config.yaml
num_hidden_layers: 8
hidden_size: 192
num_key_value_heads: 1
hidden_act: "swiglu"
rope_fraction: 1.0
attn_scale: 0.125
init_std_qkv: 0.0339
init_std_o: 0.0
optimizer: "cautious_adamw"
schedule: "wsd"
final_lr_fraction: 0.0
MLP neurons of a small language model. Each row is named by its layer, matrix (gate and up: input weights) and neuron, and shows model dimensions 0-95. Each number is 128 + 32 x the weight over its row's rms, rounded and kept within 0 to 255. A neuron's up and down rows have the sign that makes its largest values positive.
A block is one neuron, or neurons of one layer that tend to fire together. After each block is what it responds to, as a language model described it from the Wikipedia text at the highest values.

L5.gate855 [ 77 115 121  98  78  98 125 103 102  52 146 125 154 144 125 120  74 125 109 147 130 106 109 162 110  87 107 175  81 139 107 147 108 113 110 134 136 115 126 162  90 135  98 133 126  97 106 110  99 102  68  89 126 155 155 165 202 108 101  99  93 113  99 167 144 172 154 147 148 103 108 145  90 123 106  97 105 145 101 128 107 166 179 155  97 101 188 155 112 164 142 109 143 180 116 139]
L5.up855 [112 150 125  98 192 167 120  77  97 191 176 182  98  68 130 125 145 132 143 104 139 129 166 125 121 131 185 148 177  84 154  99 133 114 113 113 124 105 134 160 142 136 143 118 112 169 117 133 162  84 166 113 102 129 203 115 125 140  72 111 140 160 165 181 142 117  94 114 113 113 101 114 200 167 106 134 150  55  87 126  96  70  91  82  74 107 122  65 110 113 138  96  96  83 207 138]
Responds to: Colons after infobox field names (ChEMBL:, Area code:), verbs after modals or "to" (be, test, form), and mid-word fragments (gu-it-ars, pers-ist).

L4.gate342 [170 149 131 156 131 109 137 175  62  95 153 136  94 124  86 145  81 129 156 122  76 119 115 185 168 147  96 158 137 112  84 210  39 116 152 136 119 129 108 105 121 147 149  87 165 168 197 171 165 126 100 126 129 155 174 149 112 151 140 121 121 158 171 161  87  98 122  40 142  85 107 122 156 126 130  99 106  97 111 141 139 142 108 151 143 127 152 125 105 108 125  86  77 169 138 154]
L4.up342 [184 140 112 175 114 153 113 181 136 116 126 150  84 121  95 153 135 129 145 128 142 135 109  71 164 133  88 114 105 123  92 151  80 120 131 133 126 103 119 112  92 163 141  83 139 121 147 187 162 145 108 114 169 157 118 123 175 118 180 127  92 164 171  92 114 127 138  85  90 143 106 148 239 120 181 123 131 164 101 134 158  91 136 110 110 143 157 152  95 149 158  66 115 114 127 102]
L4.gate495 [124 100  67 122 137 158  65 112  72 158  94 141  70 101 117 125  81 141 135 128 114 160  88 145 116 109 151 123 121 126 111  65 183  87 159 126 109  94  92  97  95 185 182 139 108 109 119 122  90 102 142 150 117 133  89 120 192 128 164 105 159 118  99 129 146 140 110 125 117  55  91 143 133 210 168 125 131 166 124 104 103 117 142  71 129 127  87 102 122  95 121 110 195 126 166 154]
L4.up495 [135 122 197 139  59  89  72 132  62 117 125  96 158 105  66 139 164 167 109 123 105 129 128 155 129 119  95 109 154 148  97 196 137  75 150 118 137 137 104 104 146 155 168  80 150 176 112 173 104 137 129 167 182 128 137 127 162 120  94  96 127 127 141 207  94  94  87  80 168  90 172 134  78 155 106  55 102 214 156 121 111 159 189 158 119 137 121 103 136 177  57 127 125 138 120 107]
L4.gate799 [133 124  98 117 139  88 168 155 114 136 155 135 145 159 166 138  79 104 142  92 120  80 141 205 165 187 112 156 110 101 101 139  80  90 181 134 127 105  66 112 168 126 115  43 137 121 178 183 124 148  67 127  73 183 160 180 151  94 136 134 101 114  98 159 111 103 148 106 156  67 142 140 145 118 123 148 103 137  96 190 126  98  81 121  67 106 121 114 159 121 119 120  56 112 115 145]
L4.up799 [151  69 106  86 162 121 150 105 165 104  91 133 133 153 107 102 180 154 101 109 127 103 173 105 157 166 141 108 122 151  87 150 103 107 226 128 124 122 111  61 187 151  95  74  88 107 103 147  94 167  87 127 100 156 108 134 146 129 140 117  99 105  87 122  91 174 117 114 134 149 142 185 163 151  97 169 105 134  67 185 112 102  82 105 161 117 148 135 128 206 120  84  90 143 147 109]
L4.gate1005 [123 166 117 134 164 142 127 116 175  86 152 123  94 146  89 143 106 195 127 121 123 116 139 203 167 141 155 102  87  87 138 136 124  46 163 109  77 110 151 120 112 122  89 103 164 143 154 147 136 128 141  81 138 151 159  84  72  58 167 106  89 139 164 178  26 116 111  30 141 109 188 141  93 127 136 127 114 118 113  64 101  70  87 115  98 125 123 129 139 100 125 106  79 174 132 157]
L4.up1005 [131 121  84 172  98 128 127 160  82 117 129 134 154 182 103 156 142 160  95  90 130 104  73 147 160 152 124  93 123  64 103 131  47  95 113 185 133 103 153  97 103 101 124 158 189 132 153 120 132  88 117 123  91 127 118 135 141  72 122  71  90 159 108 107  71 172 159  94 111  94 160 129 128 164 146 100 127 132  96 134  99  97 100 114 180  55 155 141 110  97 157  57 194 151 183 114]
Responds to: Function words inside table cells, infobox fields and credit lists, mainly by, of and colons, e.g. novel by, Music by:, University of.

L2.gate554 [ 97  79 142 150 137  98 123  81  83 112 129  71 163  29 160  27  94 127 119 124 127 146 133 146  92 117 103 137 155 151 170 113 116  98 139 105  69 122 188 160 141 169 124 135  87 127  76  67 123 134  93 122 127 139 131 193  94 146 115 140  84 111  66 155 124 185  64  95 140 133 199 167 151 111 122 114  87 129  90 160 156  56 133 119 114 124 107  86 179 138 164 121  86 168 110 120]
L2.up554 [161 130 185 144  91  79 128 122  93 104 120 136 137 118  97 103  96 122 138 174 141 105 139 118 102 162 135 170  93 159 133 128 139 163  50 141  97 115 116 128 154  61 106 110 132 118 105 148 157  97 114 107  68 146 169 146 132 164 141 144 137 147 105 148 182 159 138 175 132  94 109 123 141  98 167 154 142 132  81  70 197 138 107 129  56 158 102 188 103 125 118 115 131  64 119 156]
L2.gate596 [166 122 125 143 117 154 175 121 147 112 142 135 142  78  94 115 208 167 125  88 148 134 181 116  93 101 153 157 141 133 147 113 133 113 169 119 168 133 182 192 162 109  76 136  73 114 103 108 175 100 116 111  79  96 184  95 134 122 122 145 176 130  54 135  96 154  96 154 153  74 182 108 115 113  97  84 163 127 145  85  37 105 141 134 121 134 123 107 137 113  88 113  87 159  90  93]
L2.up596 [165 149 187 149 105 161 130 107  99 132 104 211  86 115 134 210 153 102 147 127 133 170 185 129 100 117 161 217 144 135  92  95 122 121  94  86 163  96 133 139 113  85 140 128 149 128 128 148 121  91 124 177 135  79 157 101 111 142 135 163 165 187 134 137 143 157 129 122 166  89 170 140 164  95 153 165 160 172 106  88  95  77 155 151 117 165 157 124 146 179  89 112 100 127 143 113]
L2.gate771 [127 140 140 157 134  73 135 152  96  81  80 151 114 155 119 123 111 136 157 124 178  90 106 171 110 128 129 212 116 102 135 117 106 200 138 167  99 131 192 140 115 150  79 140 159 157 157 130 161 136 115 100 108 187 128 112 160 133 101 196 137 186  92 159 121 162 133 111 161  63 167  66 132 145  62  99 129  93  57 129 126 118  82  77  75 133 195  83  93 145 138 150 137 155  72 155]
L2.up771 [ 99 103  82 127 115 117 107  91 120  73 116 124 134 160  36  98 122 168 137 139 115 137 121 106 159 127 133 186 158 123 135 147 119 190 144 180 108 113 151  95 165 127 194 215 165 112 129 178 147 102 146 142  94 204 111 124 159 157 164 159 123 125 139 127 169 196 122 114 102 135 139 132 153 129 140 133  88  87  70 146 164 114 140 134 105  97 172 101 116 194 113  81 154  94  88 133]
L2.gate825 [ 84 108 148 108 124 143 135 107 110 139  91 141 131 146 110 146 145 166 123 170  96 101 158 142 146  65  90 122 100 133 194 124 147 161 141  98  88 193 100 158 118 163 145 154 134 153  90 105 103 159  86 167 133 186 112 132 128 132 118 209 128 159 100 167 154  89 159 130 151 118 166  70 137 124  88  84 125  96 118  89 141 125  98  38 117 132 145 112 160 132  98 126 113 112  80 171]
L2.up825 [143  73 166 158 112 114 155 146 116 118 142 120 177  91 167 169 115 118 129 106 110 115 142 122 115 157 130 146 142 176 107 124 148 163 180 146  77 133 178 113 106 130 150 109 123 148  87 111 209 167 139 115 147 115 125 150 156 163  77 154 146 168  62 118 148 204 122 127 185  71  85 180 138 162 148  92 112  99 115  80 113 148 120 113  81 114 148 147 141 171 116 130  96 160 194 118]
Responds to: Second word pieces completing a word after a short onset piece, as in st-iff, st-ere, arg-ue, jud-icial; also colons ending field labels in lists and infoboxes (Draws:, (EPA):).

L5.gate665 [138 127 113 193  44  90 152 138 141 125 116  42 139 194  90 124 112 108  79  66  96 118 131 170 128 153 104 143 131 153  79 116 156 140 147 144 165 125 114 166 148 170 156  91  82 195 177  93 156 108 143 165 172  79 106 142 132 112 112  96 151 148 172 156 133  61 108 117 170 105 158  96 141 174 140 126 103 146 145 145  81 145  86 122 136 130 104 168 103 126  99 165  74 143  93 118]
L5.up665 [126 110 159 152 104 110 198 181 148 117  97 149 167 110 110 171  69 130 101 132  62 147 174  98  78 189 173 124 126 108  82 164 105 137 167 114 141 112 100 107  89 107 116 117 119 157 118 101  82 122 113  97 179 147  75 115 146 137 160 125 132 130 112 132  75 113  88  97 138 167 165  61 142 108 143 128 101  94 167  31 130  68 129 130 143 103 164 118  88 138 170 103 180 185 106 147]
Responds to: Mostly the "of" after an office or degree title in biographies, as in Secretary of, Governor of, Professor of, Master of; weaker on career verbs like graduated, received, moved to.

L2.gate324 [154 131 152 124 113 127 114 140  78  67 150 152 125 134 154 103 129 118 158 106 125  82 170 170 128 157 128 108 155 224 187 193 133 167 110 141 128 155 126  74 114 133 122 196 103 104  89 133 116 175 140 118 108 159 119 123  97 154 153 115 112 130 161  91 123  86 126 106 174 176  42 130 201 138 153 110 175 122 146  71 123 136 119 177 110  75  59  62 145 153 166 182  69 138  78 146]
L2.up324 [154 135 139 131  96 109 131 137 105  61 130 166 131 127 129  94 153 136 148  58 108 104 159 119 172 133  72 147 131 238 170 149 136 126 133 135 118 130  82 111  74 174 104 144 107  81  37 107  83 139 158 150  85 125 134 160  98 148 150 141 163 109 130 113 157  83 103 153 146 153  70 126 127 116 148 142 182 161 159  33 109 122  90 133 169  69  74 110 180 171 111 162  75 115 163  94]
L2.gate382 [112 154 141  97 156 114 135 157  86 103 126 104  89 135 116 158  74 130 136 155 110 173 142 175 159 150 175 121 101 106 174 160 140 123  30 103 214 128 119 145  91 128 168 151 102  51  71 117 126 145 147 122  84  94 139 129  86  66 113 122  99 156 123 114 118 145 109 121 112 208  95  98 195 160 180 127  99 101  68 120 172  96 106 157 178  69 152 135 160 139 123 152  86 137  88 160]
L2.up382 [170 163 170 139  85 154 141 119 118 118 116 158  66 134  86  90 110 128 111 138 105  91 138 106 151 133  90 137  97 134 131 147  95 193 134 180 122 139 136 124 169 181  99 149 140 134 104 115  39 142 125 122 121  97 121 105  99  84  78 134 160 166  82 138 126 115 101  76 136 134 174 120 147  69 183 136  45 148 130 127 157 124 114 116 176 178 168 147 136 149 106 113 121 117 137 139]
L2.gate582 [105 154 143  78 173 115 131 114 134  82 135 180 137 135 124 134  96 181 162 116 121 136 180 166 155 188 105 188 157 153 174 202 138 176 111  99 105 154 169 165 164 151 101 119 109 159  68 142 133 139  89 167 121 152 104 109 106 149 149  86 133 176 159 107 130 155  86 147 181 158 194 144 145 124 103 138 122  67 123 128 160 128 126 155  85 108 150  73 144  99 130 148  39 123 133 203]
L2.up582 [151 119 148 117 150  85 172 114 101  97  56 150 125 128 109 176 122 192 149 200 117 114 101 127 155 154 106 146 189 184 143 183 182 158  91 134  77 119 140 135 121 141 149 132 121 164 131 142 129  42  80 124  99 104  83 114 100 106 164 150 120 166 149  53 151 153  88 148 140 104 140 155 139  80 115 127 106 125 127 117 162  97 116 127 152 128  76  93 137 121 143 116 120 106 159 166]
L2.gate780 [122 127  98 126 133  79 165 121 154  59 127 144 142 160 161 148 128 116 123 133 149  91 120  99 111 153  83 227 127 148 159 152 113 131 151 103 102 108  73 191 141 132 125 198 179 149 111 152 162 141 141 156 105 129 100  57  53 158 153 122  94 114 169  71 122 132  84 142 148 178 108 102 156 128 118 103 157 151 170 145  77 147 146 184 139 148 161 145 162  98 128 123 155 120 110 116]
L2.up780 [154 168  94 133 202 150 151 136 131 106 161 152 111 109  89 198 125 163 177 167 130 126  89  97  94 134 162 116 129 137 139 163 141 141 123 124  76 152 162 109 132  83  82 129 157  84  73  95 116 120 127 164  28 108 117 119 129  74 144 172 160 160 117 127  89 124 139 118 146 100 126 169 132 131  87 138 138 112 154 104 139  80  75 156  93  86 181 128 139 150 171 198 108  71 163 183]
Responds to: Nouns in results tables and headings of elections and sports, such as Incumbent, Championships, standings, Opponent, results, Pld; weaker on mid-word pieces.

L4.gate81 [ 76 162  68  91 129 179 183 131 156 184 165 163 117 175 130 127 163 103 211 102 113 128 117 134 124 156 101 174 151 117 130 180  74 151 139 124 106 163 116 108 149  73 131 131 157  93 137 106 150 156 182 122  72 152  92  89  82 131 121 133 106 148 146 138 178 103 172  94  76 156 113 123 153  94 129 110 127 103 139 113 117 111 152 138 117 175  92 115 135 125 166 117 104 145  75 132]
L4.up81 [127 136 147 138 156 131 108 178 121 122 126  52 111 146  79 154  69 128  88  62 146 180 128 147 166 120 193 105 105 156 116 135  39 176 128  55 130 137 153 112 120 110 229 156 109 117 154 223  92 129 174 132 194 110 137 106 145 149 124 131 143 114 108 110 142 195 150  86 148  98 129 166 131 162  89 133 132 187 109 150  66  76 176  86 126 149 141 146 139 151 136 177 131 166 142 112]
L4.gate158 [ 47 110 170 162 162  69 148  70  97 111 207 130 114 130 147 144 150 156 131 131  61 116 122 161 106 125 140 133 130 118 128 135  93 154 123 134 156 141 108 132 159 155 129 103 146 130 142 131 171 106 116 130 105 186 128 100 138 105 111  94 142 140 104 201 126 151  96  49 179  78 151  75  99 171  93 151 187 124 140 154 132 118 159 140 114 102 146 150 187  88 155 108 119 193 109 200]
L4.up158 [ 90 154  74 161 140 118 171 102  88 140 158 138 113 160 144 147 192 140 120 121 124 139 148  95 140 121 184 150  86 108 138 151 141 115 143 115 160 158 130  78 161 108 137 123 138 169 148  94 171 133 146 112 113 152 134  50 173 103 171 102 123 149  93 109 155 162 117  83 140 138 100  98  99 138 134 161 154 138  89 147 160  92 135 105 123 123 176 172 216  94 130  25 122 153 125 192]
L4.gate285 [117 128  91 145 104 143  83 145  87  98 141 142 161 173 112 135 162  86 124 146 135 136 126 131 204 112 148 157  62 100 122 148  94 147 209 111 115  85 118 122 148  91 188 170  92  75  99 100 155 126 104 131 112  81  78 113 152  60 188 148 133 187 100  88 134 145  69 132 135 131 158 113 131  53 165  94 120 130 101 160  73  64  75 127 181  95 135 105  77 134 118  83 140 166 123 174]
L4.up285 [ 82 187 114 160  92 115 129 145  94  51 152 137 130 144 128 145  72 151 157  60 123 124 146 186 125 127 106 167 105 145 141 152  72 140 151 141 144 132  61 135 123 114 144 162 170  74 111 114 136 102  93 112  76 108 123 139 144  87 149  79 111 109 112 130 117 141  81  61 117 140 101  95 125 122 153 139 160  71 153 155  76 104  98 162 166  76 115 145 160  99 125 113  62 170 113 184]
L4.gate971 [202 151  72 146  69 170 180  98 147 114 125 131 181  89 108 119  88  89 181  93 151 151  98 175 170 144 172 121 136 156 162 110 128  88 177  76 106 101 139 107 119 152 214  96 127 133 134 126 127  96 134  83 138 124  79 139 126 182 105 126  91  94  96 124 107  90 128 170 167 148 122 140 118 192 113  55 175 133 147  83 138  63 130 142 122 100 115 140 170 141 175 131 154 176  79 154]
L4.up971 [ 90 153  70 118 128  93 134 122 109 123  98 132 208 124 138 126 133 130  91 195  81 136 116 128 205 183  86 156 140 118 168 155  92  50  76 136 119 127  91 103 150 137 140 102 167 124 103 122 126 116 116 129 125  86 102 162  93 117 132  76 145 145 121 139 141 171 105 108 201 148 152 152  92 113 136 198 132 187 171 172 139 130 165 109 132  88 132 144 153  77  95 124 164 110 134 156]
Responds to: Header and label words in Wikipedia tables and infobox lists, such as Votes, hold, Player, Population, right after a pipe or dash.

L4.gate41 [ 80 137 161 103  57 134  98  78 150  84 128 138 138  86 104 122 129 145 141 156 134  88  97 120 144 153 140 169  71 173 140  81 137 102  95  88 141 177  96 153 189  88  65  98  83 139 126  80 110 100  88 134  95 110 144 107 157  84 112  98  68 130  98 156  87 130 150 184 129 141 108 100 158  82 171 145  89 120  87 163 136 133  96 149 121 145 188 140 133  86 167 144 103 107   8 159]
L4.up41 [ 90  72 139 119 107 125 105 111 117  32  96  82 122 102 148 100 137 112 130 136 132 135 158 141 131 136  85 146  76 137 101 126  75 158 134 137 122 177 124 174  87 132  94 175  44  91  37 161  93 132 148  96  84 109 129 101  86 107 141 152 140 105  87 108 137 138 130 131 190 105 119 155  80 105 145 152 132 125 116 184 114 154 184 175 165  93 101 174 153 156  84 160 120 126 179 116]
L4.gate228 [ 93 133 126 143 144 131 110 121 106  90 131 148 136  87 181 148 133  94 130 123 106  96 131 112 152 161 110  91  84  76 155 161  73 150 151 146 168 158 175 153 120  97 141 182 112 137  68 172 177 131 126 158 105 186 159  93 190 123 180 164 142  99  83 127 163 173 107 120 141 137 129 199  90 121 169 110 155 146 143  75 199 154 189 184 159 192 124  87 109 164 130 128 104 122  89 166]
L4.up228 [121 144 115 141 140 131 133 139 120 108 187  90 149 101 180 156 131 138  71 163  91  61 162  85 116 156 117 159  93  75  96 119 129 147 208 112 105 100 125 185  79 117 105 117 113 130  57 139 161 106 149 128 154 144 132 169 119  97  97 199 142 150  87 132 140 164 126 104 130  98 100 107  81  77 174 162 123 129 137 148 120 150 162 183 147 146  98  91 171  98 159 136  69 124 134 177]
L4.gate670 [ 56 132 140  95 114 113 175 140 118 140 143  96 141  55 134 134  43 137 161 155 114  75 184 124 113 120  96 124 150 100 130  98 172 141 142 121 140 225 107  96 102 100  62 150 103 145  23  81  92 120 116 136  56 110  76 127 149  96 131 141 137 104  88 154 118 109 117  73 157 113 174 145 146 130 143 135  87  93 143 138 139 133 180 152 175 141 168 112 140 106  93 104 110 183 100 125]
L4.up670 [177 107 110 136 109 131  83  90  96 139 116 143 154 125 121 122 106 157 197 119  93 133 103 144 122 178  93 182 165 128 138  65 133 143 155 110 176 160  73 208 102 157  88 131 125 137 145 113  58 101 142 148  72  87 126 145 188 135 129 129 109 161 133  55 130 121 203  76 114 115 138  53 131  89 129 140 128  70 148 133 143 131 149 125 158 116 152 133 121 138 133 123 186 141 117 117]
L4.gate886 [144 102 135 102 128 122 135 112 145 148  62 121 116 134 157  80 106 146 171 122 154 160 109 133  93 147 180 163 121 121 178 122 108 122  84 170 132 157 129 100  79 176 111 155 113 130  33  94 133 144  74 115 141 164 208  92  75 116 118 130  84 197 143 113 180 158 160 117 136  89 139 138 119 148  69 114  72 111 104 143 138 111 111 126  56 140 184 155 139 135  56 127 134 142 109 161]
L4.up886 [ 94 124 135 125 139 124 125 146 103 140 107 149 168 137 138 140  78  79 129 132 127  89 132 125 161  71 109 140 150  89 131  93 145 103  92  93 189 153 150 111 125 168 120 107 119 133 123 122 161  78 163 147 161 142 156  93 166 173 185 147 158 101 119 126 112 161 105 101 125 145  84 145 169 157 150 181 143 106 158 142 134 111 146 111 148  95  95  89 109 105 142  82 144 111  91 108]
Responds to: Second word pieces right after a short opening fragment like st, qu, ro (st-ere-ophonic, qu-e-er, ro-ok), plus some infobox field labels like Class.